Weights of a small transformer language model.
Size: 16 layers, width 256, MLP 704 GeGLU, vocabulary 758, 13.2M parameters.
Architecture: learned positions, biases, attention and MLP in parallel.
Training: a variant of Adam for these matrices, 819M tokens, 6251 steps.
MLP neurons of a small language model. Each row is named by its layer, matrix (gate and up: input weights) and neuron, and shows model dimensions 0-95. Each number is 128 + 32 x the weight over its row's rms, rounded and kept within 0 to 255. A neuron's up and down rows have the sign that makes its largest values positive.
A block is one neuron, or neurons of one layer that tend to fire together. After each block is what it responds to, as a language model described it from the Wikipedia text at the highest values.

L6.gate155 [151  80 114 139  69 110 190 153 117 137 112 125 110  97 162 182 157 152 121 117 116 156 126 176  93 144 135 116 151 133 119 161  83 115 157  97 110 157 164 105  89 174 159 110 134 148  76  98  60 182 132 113 236 163 115  85 118  99 108  66 111  92 121 159 153  86 130 120 174 150 133 105 117 144 189  65 119 114 100  57 111 116 107  94 120 150 163 139 116  80  74 132 147 157 109 169]
L6.up155 [106 149 143 105 179 134 144 165  94 145 134 143 156 131 134  95 114 129 137 146 144 164  81 106 108 153 135  73 113 142 169  75 211 171  93 148 123 168  95 123 105  71 110 148  96 160  98 117  97  88 165 139 121 106 119  90 169 131 177 190 110 121 109 145 113 164 108 129  91  96  95 143 115 129  97 160 101 103 194 189 114 159 194 145 146 139 142 102 157 162 184 148 136 117 157 130]
L6.gate164 [118 170 108 154 156 109 146 102 111 132 138 155 118 124 121 114 103 179 114  94 121 121  44 154 107 107 142 141 103 160 136 144 131 127 139  78 150 156 130  74 146 135 143 169  98 158 129 137 112 120 124  94 146 111  90 147 174 144 101 134 137 102  61 102 125 148 136 172 153 120 134 167 159  83 144 101 132 118 149 129 113  86 110  41 119  68 131 207 135  72 168  99 150 129 110 119]
L6.up164 [119 111 108 178 145  99 180 150 124  82 121 210 119 162 107 128 132 161 129 147 144 191 104 123 119 137 150 174 139 127 164 143 124 162 145 161 152 155  83  89 150 195 135 112 116 154 134 122 142 157 112 117 128 108 136 125 134 138 116 136  85 127  91  90 196 150 182 162 211 157 151 154 113 172  93 130 176 138  97  85  89 116 123 144  99 124  77 135 146  98  92  91 114 182 110 147]
L6.gate178 [165  95  78  91 124 113 161 191 137 177  72 170 169 188 107 159 151 203  88 124 150 114 124 153 173 101 101 132 178 152 159 121 152 110 147 192 123 173 136 166  96 118 137 173 100  95 104 108  76 156 104 176 139 164 117 111 136 163 104  97  90  77  77 157  90  96 139 128 160  98 143  79 197 177 101 109  91  40 117  47 124 124 160  97 121 108  63 127 196 119 166  73 129 126 114 102]
L6.up178 [132 104 117 119 144 134 125 112 139 168 127 116 133 166 128 128 127 131 100 102  67 149 123 120 135 115  72 163 152 112  53 104 128 100 155 155 142 148 133 170 148 120 174 117 130 169 132 142 116 117 128 100 116 180 178 119 125  96 131 120 103  98 102 180  99  94 164  98 142  88 141 108 155 120 103  97  94 103 122  79 121 113 203 123 117 103  92 145 170 164  91  81 117 145 162 181]
L6.gate223 [126  71 132 158  57  96 128 186 106 137 160 133 138 133 126 146 150 122 123  86 147  97  87 116  93 117 131 127 147 141  87 145 204 153 147 115 107  93 117 142  43 105 196  95  94 123 122 133 116 164 135 140 115 123 181 109  90 136 115 126 123  99 150 133 101  78  85 179 158 140  75 126  35 126 117  76 127  92 136 156 133 134 132 140 154 113 125 152 152 109 112  82 196 159 102 158]
L6.up223 [ 79  81 139 111 127 151 107 127 100 162 102 149  77 148 116 102 140 117  91 166 170 121 160 163 137  96 159 138 192 125 148 140 132  76 149 130 139 114  88  58 171  84 179 143 111 154 122  78 139 163 133  73 132 144 132 110 123 127 168  61 128 109 141 153 125 107  98  96 136  90  83 140 172 125  70 151  68 126 104 121 138 177 153 106 139 120 123 150 113 103 136 111 170 113 140 124]
L6.gate276 [135 108 140 111  87  99 108  83 106 150  90 129 126 187 179 138 169 176 101 109 221  89  85 125 115 123 126 148 182 174 110 157 163  72 160 108 160 128 116  91 116 117 110 122 103 153 120 153 101 136  91 174 151 127 173 112 154 137  85 115 109 100 121 158  95 116 186 132 131 106 147  62  92 187  94 104  80 137 107 112 123 119 140 111  99  91 141 133  86 195 144 170 150 153  98 113]
L6.up276 [116 199  98 122 119 137 138 102 128  60 111 165 167 145 148 128 157  94  86  83 164 121 142 170 124 175  92 203 144 156 154 165 166 116 138 101 140 162 105 132 151 108 145  91  94 121 128 122 129  93 137 114 108 127  94 121 141 130 129  91 101 132 130 113 140  85 142 109  87 133 125  86 148 142 159 219  87 156  94 138 173 150  98 133 135  74 113 174 165 131  79 212 156 157 162 129]
L6.gate281 [ 88  68 184 124 107 148 195 120 147 160 170 105 159 131 116 107 126  99 128  64 123  94 118 116  92 129 148 143 149 129 105 178 181 122 131 114 100 144 131 158  79 134 158  56 133  88 100 164 123 141 111 118 136 130 125 140 119 135  88 136 159 123 136 145  84 103 160 133 117 132 133  88  89 120 122 160  83 126 128 159 198 156  80 166 152 122  75 154 148  94 118 165 203 166 104 128]
L6.up281 [ 92  82 127 160 119 111  98 130 161 162 154  97 123 158 106 121 138  55 121 116  57 139 157 155 108  87 146 149 151  82 166 117 145 203 148 155 122  87 133 143 171  95 132 175 101 115 139 122 134 153  86 130 123 111  91 159 107 172 164  17 150 144  77 107 137 145  96 107 128 148 149  90  90 118 196 196 148 118 116 139 138 123 138 106 161 130  71 122 176 118 115 163 115 168  80 153]
L6.gate366 [163 138 188 170 148  98 129 109 162 113 112 117  90 100 134 141 173 158 163  91 121 137 120 123 143 154 217 112 151 122 142 180 156 134 155  78 130 196  89 100 110 102 167 122 161 126 101 120 111 131 156 187 167  65 152 117 160 121 142  94 123 113 190 151 126 175 123 163  87 109  49 119 120 174   1 124 183 126  56 159 133 121 138  98 111 180 131 154  67 116 154 139 136 167  77 108]
L6.up366 [ 98 136 129 162 158 134 161 125 100 146  99 116  43  92  62 150 176 106 171 196 134 144  78 112 147  83  86 192 124 186 169 127 123  99 162 127 161  89 102  82 172 159 182 130 101 134 135 136 135 129 141 157 110  76 120 136 141 128 160 163 153 111 183  81 151 147 135 141 175 128 134 118 116 118 158  93 125  79  89 126 170 166  65 158 109 156 102 184 149 148 119 102 138 133 150 114]
L6.gate449 [ 85 155 114 112 105 129 199 166 175  92 148 173 128  87 119 123 128  95 119 121 155 125 113  99  87 163 112 185 167 178 146 138 122  52 158 118 162 122 176  83 119 168 143 146 123 158 119 106  91 191 168 114 157 175 135 108 144 162 137 161  70  89  61 138  99 109 101 126 173 135 183 127 105 143 103  68 100 104  80 152 154 128 146 106  89  70 170 188 174 151 134 141 172 149  98 122]
L6.up449 [129 167 103 102 122 149 115 149 175  96 157 135 155  84  86 128 162 127 136 190  92 108 149  69  94 151  67 139 160 141 164 132  78 119 134 155 173 137 140 114 102 155 118 136 176 185 152 118 124 150 153 178 122 170 121 129 168 129 138 131  88 116 145 134 139 144  99 156 131 116 142 134 114 115 179 149  80 111 141 158 170 110 194 115  81 104 179 185 149 118 118 125 158 139 106 127]
Responds to: Word-internal pieces, mostly "os" after a prefix, as in comp-os-ition, th-os-e, d-os-e, l-os-er; also table pipe separators.

L6.gate231 [142 110 125 105 124 143 140 132 121 164 113 106  77 124 174 145  76 179 169  86 102 141  98 159 170 160 151 101 173 150 122 111  97  85 148 122  37 174 164 140 143 117 140 104 129 113  74 146  44 118 164 126 191 157 106 118 104 110 123  95 110  96 114 152 128 117 170 126 118  72 117 109 138 119  95 142  98 116 169 112 139 120 111 139 133 161 153 108 133 104 149 122 152 118 141 159]
L6.up231 [130  91 155 133 143  98 155 175 109 121 148 171 189 112  84 141 146  87  69 162 154 131 112  65  99 131 141  89  97 135  87 153 173 155  83 110 220 180  71 112  74 144 153 122 151 120  94 129  99 129 146 137 154 104 138  84 134 121 131 149 113 110 140 135 155 119 105 136 134 182 102 130  96 139 118  77 140 134  79 139  86 173 152 101 180 104 135 109 131 145  97 159 172 199  81 122]
L6.gate321 [140 119 140 174  82 135 165 135 112 125 149  98 121 117 154 138  88 125 136 127  99 117 105 134 122 159 113 140  66 147 125 105  85 170 136 149 136  96  89 100 116  93 112  73  91 170 116 108 105 106 167  93 145 157 158  48 148  46 142  91 134 125  74 129 193  86 185 165 175  97  77 137 140  96 148 148 105 109 112 132  87 159 201 146 163 114 147 144  89 112 104  91 146 153 141 204]
L6.up321 [147 139 189 150 133 146 102  98  91 154 140 159  98 119 224 130  95  88 153 102 105 111 145 161 131 136 119 170 151 107 125 103 112 130  92 154 110 113  48 163 186  99 111 140  94 155 135 144 149  35 124 139 123 173  94 103 157  92 168  97 157 156 105 111 151 114 159 138 133  82  51 117 158  69 206 167 157 128 146 138 123 130 141 146 171 108 105 133  73  73 100  82 133 137 183 134]
L6.gate511 [153 134 142 117  89 167 159 159 140  89 122 145 123 142 132 125  90 193  95 114  82 108 165 142 135 195 179 102 131 164 139  88 114 150 139 112 123 210 145 187  88 125 105 106 146 139  48 151  34 151 154 148 213 102 118  86 141 108 141 154 156 107 100 141  88 126 147 148 149  94 127 102 110 129  91  96 102  57 104 143  88 146 156 126  87 188 139 141 181 128 160 114 164 147 117 153]
L6.up511 [137 166 146 106 115 108 107 101  70 168 152 104 153 128  73 106 168 110 112 162 155 178 114  68 102 113 108 127 115 111 107 142 151 167 141  86 138 179 125  49 101 143 139 132 125 125 104 123 107 142 142 160 173 114 129  88 144 128 125 124 102 123 182 215 165 174 110 116 158  95 142  60 161 129 103 120 112 169 142 126 187 161 105 122 168 156 146  96 100 169  79 151 133 128 102 129]
L6.gate514 [133  92 146 143 132  59 122  69  89 145  81 138 132 159 178 144 113 169 113  71  83 115 140 200 169 107 110 126 120 113  94  90 147 131 126 121  60  86 162 128  82  78 110 137  93  63 129 131  98 150 118 126 149 130 121 123 111 106 129 132  90 150  97 184  95 105 160 121 132 141 101 129 150  98 106  90 131 131 100 106 177 142 167 171 154 140 175 114 150 110 155  63 143 121 165 145]
L6.up514 [151 163 103 157 158 121 116 180  98  75 113 113 120 127 142 149 132 122 122 130 134 105 139 105 189  89 144 114 139 128 119 128 180 136 145  46 136 117 152  98 113 174 167 161  66  46 159 107 139  95 109 151 127 190 104 118 148 104 134  84 134 110 148 153 123 125 119  89 121 163 108 110 161 107 123  81 131 200 137 194 175 115 141 153 120 183 195 135 177 135 156 100 166 140 106  99]
L6.gate525 [100 102 157 110 141 153  96 151 123 138 164 105 165 123 181  84 147 148  85  58 110 135 139 138 172 141 102  98 129 130 169 133 109 138  63  92  81 154 162 130 145 204 143 119 142  77 100 140 133 123 101 114 124  76 136 120 110 116 142 118 122 124  91 165  80 166 161 156 129 114 102 202  90 129 122 132 106 117 140 109 142 128 107 222 191 137 206 115 105  90 136  94 196 140 134  74]
L6.up525 [174 114 177 115 160 155 115  79 112 123 162 119 124 129 109 152 182 157  90 121 130 161 155 140 151 179  89 141 103 189 138 112 159 124 115 130  75 146 134 169 111  95  95 101 128 139 111 126 123  79  65 115 138 126 131 118  76  96 138  91 178 120  79 158 101  97 197 183  91 132  93 128 134  97 140 125 139 143 149 114 158 123  74 136 137  89 194 134 134 151 199 133 168  90 136 102]
L6.gate573 [125 123 106 117 127 147 191 141  57 117 113 101 142 110 129 149 104 171 131 152  82 174 115 126 143 131 133  92 124 158 116 116 121 133 122 121 107 172  89 200 130 164 115  80 148 116  86 105  57 152 139 133 171 152 141  82 119 152 118 116 141 105  63 150 127  74 115 138 107 111  86 115 157 146 130  91 127 133 153 127 156 117 121 157 131 161 121 112 155 146 143 106 147 178  73 151]
L6.up573 [142 110 181 148 128 140 118 153 194 139 148 179 130 129 117 105 178  77 136 148 139 126  96 118  55 125 103 130 133 128 141 168 122 174 141 118 152 150 121 123  96  77 101 119 116 111 106 151 101 117 160 160 162 125  90 124 158 103 146 196 108 112 135 140 166  91  95 156 120 129 143 172  68 104  88 163  87  63 113 148  87 136  88  75 161 107 174 118 145  69 126 162  67 109 148 180]
L6.gate611 [ 48 145  92 128 114 125 197 123 127 131 139 111 153 182 107 130 118 187 128  93  50 129 121 173 112 207 114 136  39 182 167  87 115 118 128 124 155 143 162 125 179 148 161 124 149 139 108 105 128  90 138  95 139 172  70 110 104 143 151 150  88 120 135 141 110  99 125 109 126  87 142  85 111 155 148  73 106 134 158 140 120 106 186  92 168 102 132 146 126 101 159  57 129 157  95 193]
L6.up611 [138 209  49 145 112  76 143 121 102 151  99 131 119 120 125 151  97 165  88 100 132 117 105 153  96  70 133 117 137 144  86 160 147 137 179 112 136 106  88  97 182  47 134 104  93 143 146  99 137 107 162 168 128  95 119 107 141 100 105 131 102 125 146 138  80 128 138  96 106 161 166 155 150 131 160 154  89 128 106 180 125 133 128  71 122 139 117 147  87 136 100 104  87 134 148  84]
L6.gate651 [100 122 152 146 179 162 171 119 122 115 125 112 132 177 157 140 153 166 101  88  77  79 145 159 151 123 187 127 110 106 126  65  75  86 130 112  65 136 128 174 180 131 144 144  78 140 109 120 104 136 125  69 154 177 113 127  94 105 142 143  97 108 142 123 146  92 178 147 185  90 129  90 120 141 125 167 147 155 125 145 150 182  88 147 149 130 141 112 139 111 128 123 136 123 157 219]
L6.up651 [153  86 146 127  74 153  95  98 153  54 121 110 137 169 132 145 132 131 112 138 160 171  90 145 125 111  90 140 128 108 147 189  96  94  95 132 127 134 196 168  83 135  69 139 131 108 137 154 123  89 141 107 129 126 159  98 133 178  92  69 175 113 140 120  90 103 122 141 163 156 120 116  88 185 115  95 103 165 125 103 122 124 128 115 132 112 160  92 121 133 182 105 121 104 112 174]
Responds to: Final subword pieces that complete a word split across several tokens, such as unincorpor-ated, Histor-ical, hum-an, establis-hed, superm-ark-ets.

L5.gate95 [152 138 181 138 107 129 163 137 132 137 136 124 123 120  95 142 135 166 117 172 169 113 134 129 112 107 162 135 124 121 182 159 144  60 145 144 144 193 103 142 117 155 195 104 102 143  42  90   6 138 154 158 221 137 109 126 130  84 112  89 144 115 113 212 181 126 110 107 137 132  79 110 161 114 142  76 145 120 122  78 119 135 141 117 138 152 133 151 131 106 137 168 137 210  98 128]
L5.up95 [ 97  84 125  75 105 154 153 137 141 156 110 158 179 114 135 156 122 130 148 112  19 156 122 137 132 173  93  95 114 159  99 104  89 185 118  46 111 138 146 142 148 101  83 115 164  99 152 176 102 116 151  76 160 131 118  76 187 103 164 183  84 105 132 101  61 103 146 128 183  91 121 169 152 138 105 128  84  95 143 157 139 177 162 112  81 167 154  86 132  81 108 137 139 122 142 145]
L5.gate163 [ 90 136 174 108 195 162 160 122 156  87 153 122 132  85 140 116 102 159 150 170 124 172 141 106 121 130 158 116 119 109 213 170 111 104 177 112 102 190 121 172  62 143 169 105 102 160  67 135  13 154 149 187 206 133 144  79 119  81 140 159 138 113 142 209 129 117 139 134 112 124 109  89 154 135 107 120  74 121 144 135 118 153 133  84 117 186 137 123 161 120 121 178 154 194  64 128]
L5.up163 [ 64 120 139 130 149 162 142 178 159 119 148 175 154 165  78  96 119 148 164  74 137 163  91 143 110 148 153  55 144 154 113 114 106 119 152 132 124 119 128 129  83 161 136 162 120  79 198 177 123 141  78  75 148 141  94 150 189 120 152  97 141 101 135 100 136 124  96 129 150 137 201  86 136  54 134 166  97 102  86 112 129 124 172 124 101 151 102 116 134  75 134 150 171 127 101  98]
L5.gate339 [ 86  85 138 140 101 108 160 179  90 154 146 153 126 117 122  95 144 180  81 119 137 145 110 159  92 110 172  83 126 100 139 173  84 147 167 157 103 168  83 184 107 104 187 102 123 177  74 132  43 221 160 167 224 157 118  49 115  69 141 108 138  99 124 136 115  77  82 105 154 127 108 155 185 110  98 122 102  85 128 149  87 178 122 127 112 171 134 126 100 120  95 110 144 190 166 152]
L5.up339 [176 164 100 120 141 182 155 140 110 123 120  87  91 113 134 186 128 107 183 174 136 128 140 118 182 205  84 167 172 181 124  92 148 115  85 121 122 170 152  59  76 132 128 176 149  73 116 140 117  87  98  73  94  92 125 130 122 137 100 147 129 127 137 136 152 136 134 103 151 127 116  99 140 107 108  73 141 160 156  88 135 123 109 139 118  98 143  99 161 131 142 163 152 119  88  74]
L5.gate370 [ 98  96  87 156 112 100 109 116 144 158 148 142 124 186 148 179 170 184 125  89 162 104 140 181  88 104 128 156 159 112  97 116 172  91 117 108 141 111 100 125 146 120 133 109  88 125 115  70 114 171  96 125 132 143 182 114  70 144 129  81 127  85 139 152  96 142 127 108 149  98 140 125 157 171 117  80 176  96 157  86 143 159 131 131 135 126 138 113  95 158 178 100 162  85 154  92]
L5.up370 [150 112 126  94  81 150  94 144  93  66 116 151  97 140 115 109 170  89  79 121 163 126 125 123  77 152 119 151 151 139 117 114 182 109 121 132 145 161 144  35 117  88 129 173 132 161 133 119 110 104  88 177 110 136  95 131  96  75 135 135 217 123  82 111 187 132 106 117 182 147 160 133 156 110 130 106 179 156 123 117 146 139 106 147 142  70 181 154 171 124 123  92 150  65 138 163]
Responds to: Word-internal subword pieces, chiefly "os" after a consonant as in Los, losing, glossy, imposed; also other mid-name fragments such as -tern, -n.

L5.gate122 [120 193 102 144 161 121 180 122 101  86 153 137 123 135 170  84 108 146  85  90 120 119 161 157 143 145 154 120 110 134 174 129 104  76 172 133 108 172 131 166 150 194 129 131 109 110  92 129  68 117 143 136 135 203  74 101 159  42 159 107  42 146 125 125 179 126 142 100 111 132  93 109 149  64  43 161 103 147 122 127 168 163  90  81 133 119 156 107 162 102 111 108 145 121  81 113]
L5.up122 [143 154 120 157 148 105 161  65 159  59 176 146 170 172 118 121  96 147 165 161 175 135 138 175 120 125 145 148  82 167 172 142 129 109 191 121 129 133 157 109 147 133 180 119 107  52 115 127 134  90 127  90 122 156  60 113 142 114 140 102  95 142 184 106 123  96  86  60 125 160 118 165 143 115  74 142 108 131 106 145 103 146 103 159  78  61 126 140 169 135 140 162  98 163 122  77]
L5.gate249 [100 127 126  91 136 150 167 139 108 104 144 118 172 125 133 112 107 127  60 127 143 121 133 118 109 138 148 122 150 181 174 100 115 166 146 101 114 132 128 161  91 170 181 126 102 140 114  79  90  97 136  81 167 197  63 100 158  99  93 180  86 127 154 219 100 161 126 151  96  66 156  87 109 138 144 161 110 115 145  94 131 165 157 187 155 112 141 119 115 117 112 171 169 168 151 105]
L5.up249 [110  93  96 130  33 130 128 105 103 170 115 136 184 224 161 113  77 190 128  80 143 130 145 157 123 138 186 160 107 160 117 150 239 157 162 184  43 173 109 168 112 124 131 104 117 172 113 110 129 100 137 135 136 169 109 135 110 110 112 149 154 139 120 137  60 130 137 172 110 153  94 124 178  95 122  70 118 132 147 124 113 136 150  84 128  90  89 162 182  94 168 138 102 163  66 133]
L5.gate297 [ 93 107  98 155 123 144 118 132 162  95 130 111 161 174 100  68 138 157 155 119 140 128 143 129 179 139 137 128  90 181 124 119 136 100 144 151 119  83 132 102 113 136 183 128  81 136 122 114  87 107 155  93 147 171 104 126 104 144 134 117  60 129 126 162 129 109 120 125 176 112  91 108 144 140 130 179 102 123 107 103 114 138 129  59 163  86 142  92 205 138 172 136 103 129  94 105]
L5.up297 [125 133  71  77 115 181 108 131 194 145 117  84 177 125  99  95 131 157 174 118 103 108 118  96 213 154 155 128 110  97 184 103 181 112  99 147 114 124 167  96 180 136 164 179 130  99 117 138 142  78 145 145 118 107 125 127 138 130 137  82  75 139 129 131 141 124  63  85 168 114  88  94 122 128 127 140 163 141 138 135  98 155 166  95 157  98 155  95 132 132 192 122 137 133  68 100]
L5.gate351 [112 182 116 126 116 140  89  85 155 129  87 114 159 117 195 105 101 135 100  87 162 143 152 166 131 151 110  62 145  96 118 154 163 167 170 135  77 115 147 134 122  95 149  82  79 101 106  97 107 105 158 118 142 176 121 102 139 101 136 160  90  95 122 158  87 170 102  82 184  85 105 109 162  86 131  93  79 131 159 157 122 168 146 126 105 114 181 137 182 114 142  50 200 149 176 106]
L5.up351 [115 165 117  79 163 158 132 104 119 140 123  85 144  99 153  77  77 142 125  87 115 109 160  78 126 124 143  63 140  82 159 159 128 120 116 164 132 142 105  83 142 100 154  85 128  67 145 112 150  77 127 189 113 164  83 161 134 143 128 126 137 140 102 142  95 164 161 155 109 120  65 121 142 146 163  92 122 103 165 146 145  94 103 124 152 104 109 178 119 109 126  97 170 131 121 100]
Responds to: Derivational suffix or middle pieces inside words split into tokens, especially -ical after polit- or -olog (political, archaeological), also Democr-at, Biog-ra-phy, soc-ial.